Part of a small language model's weights: 7 heads of 64, a variant of Adam for these matrices.
MLP neurons of a small language model. Each row is named by its layer, matrix (up: input weights) and neuron, and shows model dimensions 0-148. Each number is 128 + 24 x the weight over its row's rms, rounded and kept within 0 to 255. Numbers have three digits each.
A block is one neuron, or neurons of one layer that tend to fire together. After each block is what it responds to, as a language model described it from the Wikipedia text at the highest values.

L3.up599:082136146171130105206118101123153120079124102145137137126096116143116129169169111157081129104128131120099163104156121103135164072102095118086108104169174130116121155128121146131132090118111152111137180086157118173077130090120112085078147098151162152135124117068105122145165089154137148111170131139134120124131124102159121116128112137121123101129132146133098128121171105093179137153143128110134160173139184124066120157105161132130144078129117158105
L3.up1033:112150121159104135168122120107144130089086113127106143119080122153104119154156083107086142120149120137118123146129182105119171093094097141137123099137137154122120126128141183141133081111111142141107156137136129144098108094121110113120108142121151128139127110137125119132152099114133160136138143144094087148145126090086132147113147123102113108167126136192143140123143113114152134131127137159128183148102158125124111129124187125127162076109133119162
Description: Verb inflection endings

L10.up532:133133135123125121131077066142119170189122093137138186173116166076140128086100152125101161110107105122134140158113150109118113156109113110088104124134130118145159145164096120122109135134095124160133171112130118113122127111165124132149133079119104184132122124096118094140104131086107135150125124110111123175118140109143109146123129147135104155140154168130145153148139127123129123098073135101112168176090117142070123077104126193144160141139158170129
L10.up745:099147145112132099150074120155144142150116115130155158143109132105096156083135110108091155110153132107105090114162138143170116161134088123132159148113078135135106090138097164127184120100109125137137138162159128132115125120161104130126101139150112127106104117123126147113111145166149108116140106145113110158108142075121166142077119129153142131143091126092185149101122129134169127144088112131110115127130109136126138060112110131117131127121110179090
L10.up762:087101137105148121171125180097137127097092104108117132132129090107147074106137118084114124140091173179095088138157120120144116133117114141110103135155106115115142129149174164109136125121137109157098148102139142152155084099145119149115135093127123165130086154157119134122106110165125103158144080103142072131085143125081123141161122155151114120129127114150159179091122149141118096103117114141148112136128114167138114143206147161133134094102131151168
L10.up784:083100091140124094183132162144155132103094112127111143119115099108185078109132105101157109118171122127136088159102110145139134117132131124158114117116126120115099112146165134133103132129149108123145140106091120146122114093122095111115100140147179109122107119154105132134121082131095137157125168139132114104116144146069144122083103156163198174129137145144112127106079150104141110129082160152106124131129126143102104160114091157150147115132127173135
Description: Mid-word syllable pieces

L10.up716:139080124141120113124098123083123152112134113138108132172114129125087127142098157107146149142092125127121157106137128126066144098122151088137144145156090102182132137130090119144097139130086163165118138119150104099131121102125143131124162096159088104160113119161106143154125148126156122130141127128165121112136130129136100139128140141107144130116093125163169114125180093126136172104073143180083119161110172169149130128171101083132109122129088149131
L10.up779:121177147135116131125094140137080159144073144135184124183118087128143054169088154151126151187142154095138160144097108097140153133107130136121164116141112102132131105130119138155117091149173145092120146104136138149101147130120134099102125095127108127107121060161131100115139138083094125152080137122155112101128123139135120112131098111136170155123114132145112166111129107086128133098124139140069142145106155154160162157160127137115129162107121118108
L10.up850:120082125114161157109129118086119129134065114137137148124099139132091121167114120106111146141128120131120118142105158101124155105129122104129165076142158147133150117165121140119095119124162151115140143177161123131097113146105084129056153126168094137097133092118156111103131143173135134135112148148119083094132120114101114143152145142091198133124084159145164121133129142143150100112129123135119126155086104107108108160123142122157133073138160104126
L10.up925:159132134120125119140122147075136154154136149147113141137115091109111111146119150105176158140125128142130133112183168138103154103120125162129135139146113096177105118136139113123123143137162173164115134102132121109091106080143122133066158127139111115139130173099131110114113148160095088141117101131166084146145109159111147116115111137102129133180108126144097158117144132124136111146090123137105142129118144148130125127165124110147145120111116102151
Description: Mid-word verb stems

L3.up28:170129131180126118124114122151098105154128130068114102062132126110126135137137070127102076095135127122133118123123149117098143159134134145118124129155096111142092117101122169142082164125145173112138163151118138158107126114112133152159132119152125135163102155130102146108135154120119115128123117091067134145163137103166146119157121146141108150181139110157110127133129104136089124138095148142115152091093153141109140096109179133101160121116178159124
L3.up232:131102151147139125127095150101138096091103168125112124116096098151099097128129108088112079167147096106129118115159152116091176152142119148145151158171086103119117122132148126135110130121125172179137172127119134127147131106133089110169124103122100132154123145150138107164180131130136116157183125102093104147168129115104131155149123135170108126132133080109130123110146133114141112136116154175118117099130129122150101085132134097072141123106112172116
Description: Opening quotes and line starts

L6.up27:123130150125093126120139135121156124093087147140120119111106131122153118153119108087133164107149132111120115135135101111155173128123112114099184129155134128106121126088139149124128147075147147133147171087151122116173114131101167108118149116136126143117135118110150125142122137143128141101107124115124137159152124130116141101143132119174159111146122143140153161139132148138136103149118061137136138192096122149155106114157146122111129082081144154146
L6.up111:119100107128114082120117162113162110149108093128117152120121116115093117090130125078116150095156138072146136123167140103150161135133103166154150118133122129139147104149113126136130078130118110113114128108181100110107111109095099114086154132126184154144146116139081141114133093120089133102100113098113094144126142159088085136111121105088126143151115142175119124114093111139117128177097102175073139139098128132098148120116134144111150107090106127194
L6.up129:134100149103079087126110105134163177092091140124145106109118113117113113110135089090114125145144113082131169090133136113134200122159141169129139149167111115122115161149166153114141109102123163131107128116077085131145114095085134148113138100152093147176107117085123147127135143148161086151163165134106138106158134122064130125158126151100110146121127133123138089138162145123125149156078143121089103130107136132156109115154119099110121106103100166174
L6.up200:095129157116101101153110132159144165144083148129091103123093149130125149083070142097153077151149114052164130115193131100102169113104133161132132131140130132140147128154136164156127107126111144129147150126127127132120149084090166118137163111156154117148124128088085148111126144135164090148119157111143155166151136105053137123147124139127116168142103146113128133149129126123137098138142145096081110160093149124158139060109127088111141114108135149113
L6.up234:131086121150094103148138113131161135133107177111119103114109130098135149095136180121171152129161146111141142137160138132153152109143108127090129134181129107124089098167150103135108108150135120124170127124148098105137145126141098096124126159169101114133121147129134157119143166151123115139171139111148095146132110118112166084117127124126142110121120119125148161081137130139133133109125135105142139139098105195219079112135117137106128117111119117146
L6.up242:098140104122061122155145138093144154143081085124139125140119100101150117099106112152158117120121144161119117097107111121101152116144079137127153091137135142118096108119141140106134100130133147144113149133126118110159158105129124100095160114149127152165138113108105153113140147158152106115124159100154137120172142081129178186125141114131113147142138135134173125124120117124115110161115085073106136138098094162116135141167169099092162098127134178108
L6.up963:169130148153109114154089131126164121136115141121125091137122151129137133100126096123121128097197123146147169135071117080174168118114122116125165139144121129161157097121138115182126128070111154132124187113109140125160110070108138125117136140138166139145178111139126130140124127100134107173107130124098123119100137061124098097156138113163131140128117120131129125145113109080114133157137179118112151111155144141156109082132136139139162087111112173189
L6.up1199:135099136116117104120123121133169139107099142122115110117021164122083101123091062113106154086223163130146159152148128136147159132123095143127112095184159140145141096119121152136098079168093121138118124113105108139109102084154140115105168127135150102132141109119119132142099149135122130138090122118113119126116139176097079101177160129085132152138079145156118157088141136145134115124113108145103165133076148121147099135127150100143174058072113116112
Description: Verb-ending completion tokens

L6.up17:121123165122139144141100156108123132152116156086136103149099139163124106152096123116126122127150147126102112090127130156106116075145147150135151111109136098105114135115160076112086165115119123149126198128144155117101105125116125179164130143079133106161096100145121119100119133096137112113136103137096121200160151105110144131132147121094105140139126168167103113174081173134090133124082146151144106135142112146167140093120115104106115086077106144137
L6.up436:128183124124121140120112161135164136118139140105166150152149160191138110117097131127138127134143127136140131146148119115119118123118083151091130140131122122172133129149160140131114115119135105170134138106143119140139156099108185112095157087107185130134121117115113136108122125161137110094145171121112107160114177116111153116108191067087078151140120166179125135144089142146159126090109143138132142154124103095094071101104118108105103117159118150113
L6.up516:105100185134142111193107139137125073107079124091134130167111109096120098141083095136128130159186115113086131112161114135123165149172111109143185124146136134099109097149138103094134094131179151151128184090148119121106104114105081122155123147121160131137104123113131068110148130092105098141146097100113125156130152114074163079128136124141106133137106100103156100161144131098092117105091169118123157134065122077157125167123120101141093092101178142126
L6.up701:106105142117102105134118152084094127155072118114121127144142138106146116106100101119094112129123104128121149150155179133064111088139172110139188127144155147067101143151140109136153179142159139106131153111140115119200095110131111160129120120112157089118130125118136120109159142170156090139126084135121113163120158142070136092104116123115099149158131164133111161125124143123127104134062123104086157145134151143136109124138131108114111077109145165139
L6.up763:128134106142125132146107152127093154118069125098117132148119073158140101133088115084157145139133081122157132107145144129113145118143167147132141135102185125123127138123164092120125146109130092155128162136106135109081180125120150142086123141100131135177153074192111130109165142127108088110121085127120097167158148146123181121123150106109106119130120140141145113165081143097126175125102103133160095133123145129147147131123157105137172128118125099118
L6.up868:135116197096124109181116146084177147150130191130112117151108149133141131146117097131182143159199122155146138131147160137103137135130130161116114116116139128103111098120124123121099097093152117125132142121115092133153188089119160159143163145126162103154134130148102120142112176093129085124136124156100089176122123151117109162133148106122113122130100178111101176102169116125084124147122086166138151139132128106099139145134152114089164119140117108115
L6.up871:128168150084131108147076110097088119086114196109120146114097096135126121157099097111096105126129126133146117135130134155111153133136109147115119129105142116122156125159119092121105103149109164160181138121163093081104116135120151126167105105109102130117099103042108111130126125159133074142157171081129126176128156124126142098163145146122095095127117171115120138166127105128119116128118126105136156127112216168195113126156145161146084139113199133114
L6.up957:121130134094128158124111118118149089101135148131084117141104154140111093122151095143121110166171122167118116078102069134111139106124168160180164167119133094097154155179092116142116126148104122136165185126097148099146093110113119111102144172100148092127088135146112119115123116137117118104140137166136112136148150111124139152139109142121107145145113125154167149171089140098105154144126167141178116131146109119128129121113123140089149119131092098108
Description: Mid-word subword fragments

L10.up332:144127132159116147155126122112137150137115105144127122153129107112077092141139126117153121116110133137128121163132137148106139119166159130132117135119134127131167184095117067121152126143147143118142133123137112108157156098124107118135212110100106076136131110091116055138209140123145080099071120141124152142139142158094133144125045109154157165170133095131173183134104152127098113189106154162117116143109129141115109138129137108140081118102115106110
L10.up815:112116140147139143139129112128111114110132172112152107087154079114095102150089147125140153111165162142154130130128153142100122112132166135139158120165145108133129141143109101121131162158137126130115129116117070148113098149150153127111172103113142065155123132108151074135118158122135111143117092105109102202123140161130125146141113109138157150151088091120137087129133104121216144154131109117115162083115218118120107163102132110118084130113111097134
L10.up840:109134130155113103148125141107152139138107143160125142100144146158117128131116108070114116126135090135126160103118103115064152119170165155101093122103141131156112109127090121162083099143114129120114136099131090140140168160144129146177179121172153136096166128134123140113133112093152123097150105144132050145120166090139182136133129102124097149147131171113149126146185155112140116117121105124079158097129105097090120107120108147165104122157166131087
L10.up894:097132144120113138120115134075139155172121145144123093103136133137089126123091119136083156137130124115142170154163152133108158078108150127126133150141092092124115149185115156150088126100142129101119147096129153104151138156131140095164165153142138106140149144123149129136160103140118105151132100168156091172138163119145182111129087102165116176158083171136153124140125149118156151175154135151107163099091186126119101138118100114108136123095122100135
Description: Mid-word subword fragments

L6.up316:156122178126136115095119151120161135081113149110120137112157100112122130101130085138113129161146089117133149142123147093148171120146158182111104122144104108104126146108139116135136117124113123163139196117117125094137144106156144123090144102075166121153146110069122105144162176095166055126122137130094091112112148145102166115159125106072143160129131123162133122079135109117119135163112148104113146117135144109103097116145149135136117103131131163180
L6.up356:123162147185125127163108147135143134145148104116158152100105124144135126138133088087087116148153115138117137131135164163158155109129143144124160142139119175153162171156096095074131101169169168178108165071127132178147128125118123132125112123128141128148134166132047096121126147095140121119099084154094147168145153146156109121111115077184089117135092106130138163156127135159155178117099156112148172116099156146136130111104130112140137111089100146123
L6.up398:111142105096119079120116151123128137133086135081130146115122129145144097121114104117095099146156091126169178097122125135121163126156146150122130088134101114173163138182129110109100128138101152124134164088166103103101105121111102169140168149120128148164147116149073077101162131096169136134121126137107137153138117140136108099085107133089115135128124201137138155160140100150119145173087156146115110103133125112165116117084136104161126098092111116159
L6.up596:126140124116119098162110149158100154136115127136118121125119132130124096131095102104088162142160099116154117114082151150141107159110145146132145162130161114111138123149142118142137145162148178137160145080142106155153152116100129142128100141122127073166110119149102111141142089121134119134127134177074127132142143121109119143087111156147147153127150109114138140108153128120110119135109122134114172147112126150142073159134125134136123124124148123110
L6.up815:158112169134138153114093082100157162113124100101149139092101121115130104120086153081143153116132144127136169183084123122112167140122162193154145144100135091134139129110137100112043103138137141128128135117124150136102116130110137147091144119162164076143120103149077133127117124113171140091117096124142147153147149136138094124178105099150123176133112120149165170166153152099172135146143163097160134113143156096117100101122149127150138108149118139103
L6.up892:127122151113114137161096123130147132117105086090100175112133143102132119100086129096141137184144161153126148119116143175171097114137158158155192115179151090104145123147124160127121135137117164156147189104136129122140137108126142112131126152154137103162110133143111097132154142098111113128119118151107159155148189155131151170101113100127125160120122127140136118161135120111105124152152139122145172169103160093138130119150112156131174131101088146144
L6.up1015:116135106131123093152085105122153134150102121069112154111154128087088087106132118103125165177150132097119127124097117093158110131112107134156119114114136087091131131145101089142138117099121131164132129131123138166113173104114131112095105111108142146139123053115133140106113124129120113132083140124139123141146126178135134119105116126146127125143140110163157131135139127119070154149107131114122138163087188145160169129145165155190125113154096118122
L6.up1153:144128142120092100179095105159089152139135105111048137111141141167116080157117124114143156115134127146109103090113082178161166116150116179134123127148133089139106114139124129143117152108118122100150145133116160142142165126127145157141162136117181101154093118189100088139182097114179122111131099134101137181101124138141132123095119116122103155110166124152176129156104103135113113112131171125150171138136103139110137108171140119134128163078135139089
Description: Word-fragment after s/p

L3.up461:127108141152120084139124101082140153167102105109121141157135110093113079103172110137119110107128103116134142094129134113143119088121097156115179114186131156106125116155127105150121158139144164148071146109129134128114068123165150128107170145169136108126126144161114146119160148155111112149136100146102106171120179132115162134109103137147181125121100128133106127108117113096113118169116151143144143110102146123128119126129101131113160118112113121103
L3.up1147:123114186152179098133124079102137129124089135096168152131118129147145085110153135129156125122176103130142118124118140154130171100141157115104140144131157089058130155196143093113135077145143115155144185120107081111111140169107132139112135144178119161103153140128135145177163099159126142111121147104156140158086137118144152127098164114115091103148152151138170132129115127109130131192123196117142099127126113108169113151127164127061135151120120128117
Description: Word-start O, say pieces

L6.up381:118145108115139150134141085123132141094114102136109134156124142128168116083119140133126183160141117144122097102093161138159133123141130134123148105135148160133169087178139153132105098146162138164161169166104077114104115116119124116139109098148127139140151091145140089169122143111135096151153134146094122121115137138105140106088129145092141176148119155147156160087127109111109122141154193126137153167121153112171116091137163156080128122074138139118
L6.up409:145167162142144109172126122127140140095147114121124111149079177101138124153095059084117153144146096148115127098118140113142118131140135133109126128145137083079146121167144155115137086102146127196149156128116089099084118147128123137116147139149157114143135124132133084159106102138151143097121139142083067103144145094121148130119116113161136147156122108158146176129159164130115112163157158084162134119131132134146140149144130188117112110096154156077
L6.up423:173128163147155108172123138096154101102109116112103152129116128121094123105115122100116111115121125143154138108100146134122143144141128145108104140089112155081120181136141115131125092104180141158130122135109135110141130122166099167104134138159109120130142129147107105104097136123151145115154117113181142167147142115102097174130172143121140110128118150121160146122129094109130123181131146148106142126093128108147144136105119113140118164085104177116
L6.up527:156113151160131112181150065128167126114111119115132138138137082100126100130121128088092135109134129116175132114155132107193110120127108142140132150123168119107127164126144146116080146096088103125128137120130081150135142116139191141111153134125137078133146079154090128174108101160137099112119133124115134106096107103135123140130123108121111138123138083130193128173124111126091115089094116138150161144138117130117114155092145122149167138130077114136
L6.up628:129163155144131113152079100112109120137152144111101143098132103101144058138079168116066128086121146146133140101079125139094105123123168153105126138159158141119141119137162149116118119115081161129111139120142117114146081108125106143132166131146148121156147094158090141191134105096099137153146087123112156120105146110155151131128105116141129105158098095120166127146113145107111111122130166156135143151089110128142127114106112104148176109142121131147
L6.up755:164170126109100169148108145115155135119148115139154159121144100100167114120150107115129123082142115099153147134123104148138148135161156123130138132113105110095105167163152091105096115189140131141097134136131144097154109127092096183053164150147105133137164123171102133139142119151118145133157106096126103146134193105132155124109121148150135144127129095118127105088148082121090138139151123097146185165140107144137124120097115158108150126082120151108
L6.up866:170124180141105116129124109163129158140121110062149162138130166129155102143100167115144143156137136171121154109155157155134115142172125129099148127122158128143158135164175138087083090145133107147158199103164113121094173140113069116095119171142108134119119107136113145057122139154126144152106096092101111130158142089153173126121117143128141130168117078123128138121156146061126137161134118137148117134145141119128121098143135131084121139144116169097
L6.up1034:143126149111141105153120098145165175058097086143135162128113132118140072170124123117124122150141107113120119135111145146153124147127151135092144083153144150128140142150153179080127111140132129120120147118139105159128109152128129116104157147161139141166121144108097127160148126101116136114181124121144124170123099128123119166108092138176163133126140133160103151153108116110111088162111144141116148170154145133126149147120112144090101151130179115071
Description: Mid-word fragment tokens

L10.up84:098127176136115124135115150111113146104102125099123149142154157125111114131145067107091103130134139143140138133164128084156140147128128127111130145140125129112132141133149103146119111105089126152147157070091117125128117063140149139145128125129121119125097102104089102121131170156135137154145115130108127114131123109101141103146124129144159126141133132141150129154104096103130128124158074154144088127128105122154107117107129141132121139125138144141
L10.up116:123091127127167132138108080114143098148108131138103118133152137069081082128125087118115099136179131174132086114120107128135152134084144114110125132128138182134145109156113127122098131114114120137164126065142089134089145092135142137135176161121171085143102125110101140110105131197139106106108168144095137202148144112125118144140103148113116125166154146130105147124109156133139148137156101108120123113104110156132121129129146136129153108135143112151
L10.up320:106131161094114130175135161131177136089127115151126176121140106089154144099152131152075142144123148150131147127138119110120146112098092122128128094129126180144143177129125155107126119108100150134178126122125127142122127094168097116109110129152106121164106165120107102106144129164106089145136117139117094135126149124130163116138109110142153133127119142065137109148147098147150160105133122105105141157101113098125125116123106132150125097111111107153
L10.up853:091097124089144104190119127115127164082131128137161173161142097101146100130106129111118131125139137122154138119135111152141124129160120145120077139109136147151160134092113091130110103143127098130126173123101095147106131142133136149169152147110152096115126116109142073141127143126162107121111126149119125116093134121123117147102073093106118137143144158103150161156123120107114124134144137138148143112088178153117116104121144185153114101098139126105
Description: Month names in dates

L6.up1:123132159090156136165100121148133120092069115159154121102100171144134151122110136102177113120137134090112113157157146144116167116150126159104114145127098123175143141150156098091106099162178168175147146137137109082123166140150097148122091148121111095141127142126096130080173122132139108142111125071137106149134170094122137103195140097155119124150106126139127138090152150102137107116100116097105128112115132158142081109180138164109142112128114123120
L6.up91:111152181106142134161110122126103121130122117127115125113119109124160117137056121156128151107145126126119139092140121122113140147157151169134116118130116167120143109178069102094135143143126145134134165131126119116108132124121138127073115114142151106121150088156085132164098162162113110134138084148122116128134137115116095170129112108129086111176140144148110150139154128121159128118127112091156134159112156139136085109114125122104139122109131144154
L6.up196:148104146171161129156123106126101115130127104111097152088147123122119162144098104137104128117176085139149183119089130110115148099100094110066157133134115118149146080136108114140109130164154149133185170151113150114110167101102131178124114108153129135161129129136125118123109128136112084155147130115132115151132135113125140142136105099121149147151115140119120152155129102052155111069154121121123156157144112107153091149125144132077112132151153129175
L6.up479:114155187132132155165087131148143158075088140126133125083115123172141142110069098103129135114136124157170172091112122157154126068161139156121156113158128113125137177164160109115081105140127151099120135132172084116160119141132102172097134120127156083138139112112154138119114117130097102140121142098126101138105157137139074114155140131090122122176155146142178154155136112081126118139092130151151118098149121100126112084132154163148142115127138167151
L6.up537:158157152161158127177124125175146151151104132085123140110105172104119089093134111099134105123177137148112117118074144116167114152108114125110095159153127140101113140176134136112104155105153138153151131116136095151106109138101064119097085124114111119117156170127148138106121180112115152122121121113122086143127134161143097142147107099128157160136179120135144113151160124132121118125110139095160164143137119117093128115132139150129178123122106143104
L6.up662:102144147132142136155146118100125097108129078129139176181123122143092105143102116150150109109162117136102117142102126123125127086116123140115100131141099141160155102140138191157109114148180123107165131100118110142132147065156117140148130132139160149164132091118162112157117154128120099087128165079105136107122171096159097134142086111089106131220108086087140135152137123116108082131114131117143133087113159099150111132123110110134132126095116116136
L6.up1018:141137141156149108165119183132115130116112121073099131100142137134124107114115121164101110117160121139132176160110136119131094146107129119111137138142135162132128108175102109087132134130108187144098142149146129105079129125135092137122083116141151125174088132159121139092135129134131130151106081111120106164132143145150129116156073080147147137166123100097142148107130092117145129111118149147117155142148110166092079154098149137095157137142155147137
L6.up1150:106125161140170105151123125162109107122119111107085126097131157146180146131124117118139127134149122106136112121112141137146154101104111164074153137104127107118164105170117139112111147081187157089123141138163132145118168154131135165134094086148142126139117142124119130161116108135130140128151164156150115170096118129131100154139148113133175133154101127094093136098160096082162103121104152103099159098090149145122130130152109143146115173090118132149
Description: Minutes after colon

L10.up0:134129122104089123136129149141131108130089094120139162059095127098132145142115123122156121102109129140088161108144176125125117115160146161115162147110120127106123113155139146093102187160123155110122136101120132120091147132142116149135103133137152112147158139145120128181095138172124121138118133081114118135077141184152130103140122120123122162149109151120080145139144116135127101103159128114143145118130137112126092082149130095195112108138121108175
L10.up838:142122145135149125125119132152133136128133143132070147120164115142162125072094111151146140136104149071182142175137136107132146111135157148162109132102094132153141163149134123124098136095125113078101138097112121138141129114186089137103141142124172144155093084127139069107100139140110082154137175135142125149137119163132106143144138093132086150138154076116145148162126069091125118099159157117112152134108166116126119127132098141145115162140098135179
L10.up1198:109130126157091125146113127089121145115127151114119170122151147121137082135089128108118110118131138099154106140156119112126163143124155159135179162120096163121149101121124168173118120147130104150101126102087129139140116127118128137131134144084129126126144103128122139162118105137130085136123143117122104136139124138095135113133150174137086155136131116105112138102098150122118087149150148139146134129131079116116069133148125129126122109102111115135
L10.up1237:151131144144119130129129132079134118125063143135141117104125100127148116084128162122135128150143179118125165116136160104145183104171123158126109126122116143124097096115116131146136145095134091103134173165149139167125097124180105140129126144136157107158152117082142092154136174118170101120121104088133074159096149129120095117147113118124133127195128135103113151135166162056136136158127135122101107146129175106138130135169123142161131092103148137174
Description: Dollar sign before amounts

L6.up232:140114116137121107122126143117126148134126146119099139119150110071126116083114104091106138173141096125104140133127126160120124108144180125150171140160096113165093157133120160114137180112124170120111135113086125153129119084155108177119086114128162114131146061108121132075160169097107119149099140127114097114102148171159118129112115153125147132145089145111095144057136164122129151151114140130136100110148166159117139112160126111136157085103110130118
L6.up315:113117125123096075148086109137150143123144079123070130145154102109149094138140134080124134155145130153119160146167101163141132132138158147111101126193162160148119163159098167113118124092104141130144164141116118110101111116119125129118101163125140161147146090159068154107120163083097148131147078150120121114143160117131119158120119126102142130138139092107083116088144125089112146178126109156127166119161159167086127107150119128067130116124109139162
L6.up588:081144206075091127198121157098111159150124085124134126169118143108137113145092117134126139113153119147147145140121112112101130076100121130094120123150099108120135163114117153097117156128131130140134191124126139119128154117148113135109102114141120128152166109172149091130083164112145093138155112134121120121135158137112139125109094108091137136159134141115098105112108097118172144141117108138159114126155105145110077181137130096114141110118142128184
L6.up681:136105143127117106192090125134199137151142140092088141116141165122113150140139104119128062131146136141124148129094101158145106135146124142044093126160126155140104147146099151107140100109130135154167141115114140150134157112119129173135114128133106137137150105141119133149102110121126106140146119140136130122084113108128155157123115139107107109117132144083131149100115148115136139087103114094112191136119180161143082085120150111122137102141127151112
L6.up759:137160150148146105163082136112181132151143128113153137115121120114116131137098102138113147124154127119080183171114128167093146119125182174118135172137106134137113144150094114148092105150156172119107129130132099101141187070105111133098086107095125146147138131121130134115130144138141138111100114143130129117133172087122148131095140146146099095152100142177153144126116144128175128134113135139109127092152143122120135116113147128126149114117123165158
L6.up1075:110133163127130103121113137148079105115109114091087157141134100130106113148103112122132139117114148148122117136134151130098144101118159166125095153157118121107146107117111158130086114091141143179122173092137175085157180083162134137160080101082135138172143118107096156080118102133165164100121127143180142124146158094127142152134112162149111162165096136131139085095103124081170131165152135127081159122099153159118134155178129162128159126135151164145
L6.up1108:164112139158102151129076144143132111086146139125104145117110110166124105133093117102141174156154134137139158181135089106134101137130159149098101124147087155133113135123089170149126103082127148156133127143124193111088119155114113125121097102097154146133146108138107154157111150115109162167109142112045130166122150141076097117120145124138116129146077142178104142102156111089134115147136123127122187164124121074157089116123088145113115145131107104125
L6.up1292:124129181116108111136085142143128097123126120073097154105153116150078136132121126125122115137147100122098150136126113129119161129111110139127197149145126139147125166149090101134138136106124148154114109100073137117093144101152119130128152131149136121114143125157109091165109123088146152119129152117111118128101095116091132070126125135073113111139108119177113141101140127126165138157119153130111164092131189162141096107143114130135148111162116155093
Description: Numbers in table cells

L3.up153:112111162111121067085106130112111128145134123130101123128164075134157153108131145159156162124116120120143119146125176128108128117137131152091161134134125181137099132131124125116138150131183119088138135115160113166101107082122128104148123097206162148128096116111131144099155138175138120132083111140127118186121136169112123131132170153142117118118146154169134137090130124126147080158085098099113110160146159140159073127159139113153127090124128154128
L3.up631:111127121109110141126136150129140155115102141132099069166130091122164106115146107125117163133145100144172124106130102161104112083140146145106151116088170146080142176106155142103112123129138106115143117057159100122147097135146161119166122154152139145137133111107164124170151110161128112148138141138132089128102138137103136108147145141100101115122096149112109109111106135089076119153142093129165124142183160144127104146160095138080087114111149126132
Description: Word completion after vowel

L3.up54:098140122106103138171090106185165159166121114087113145117130140121182134131115141122111122124118122146130134132086095154112164101137163184118156092173122081139140124129157117098120125110090139139121165089099080157136135149122107163135129135144141155161101102162105122133164113131183129120150139116120106119113142125137105095085151135153080154127139131171141087137146152116116140175148158115161147142158152145116130168125147103130130146132151143098
L3.up436:120127135144153138142105127163110154107116123061085120106165167098103124122096114138154094135150136136158147116108118155112153166159158140108162110144110096123137164180121149128134109155121129140127145118117089115101122110092118149140152159131126116183121114151117112112180107120132135109133119158088109111123145136150130150124098109155095133170139120101136120162164151090115134124102143115109135098133174095138107119091161109103129154114153148106
Description: Word-initial split fragments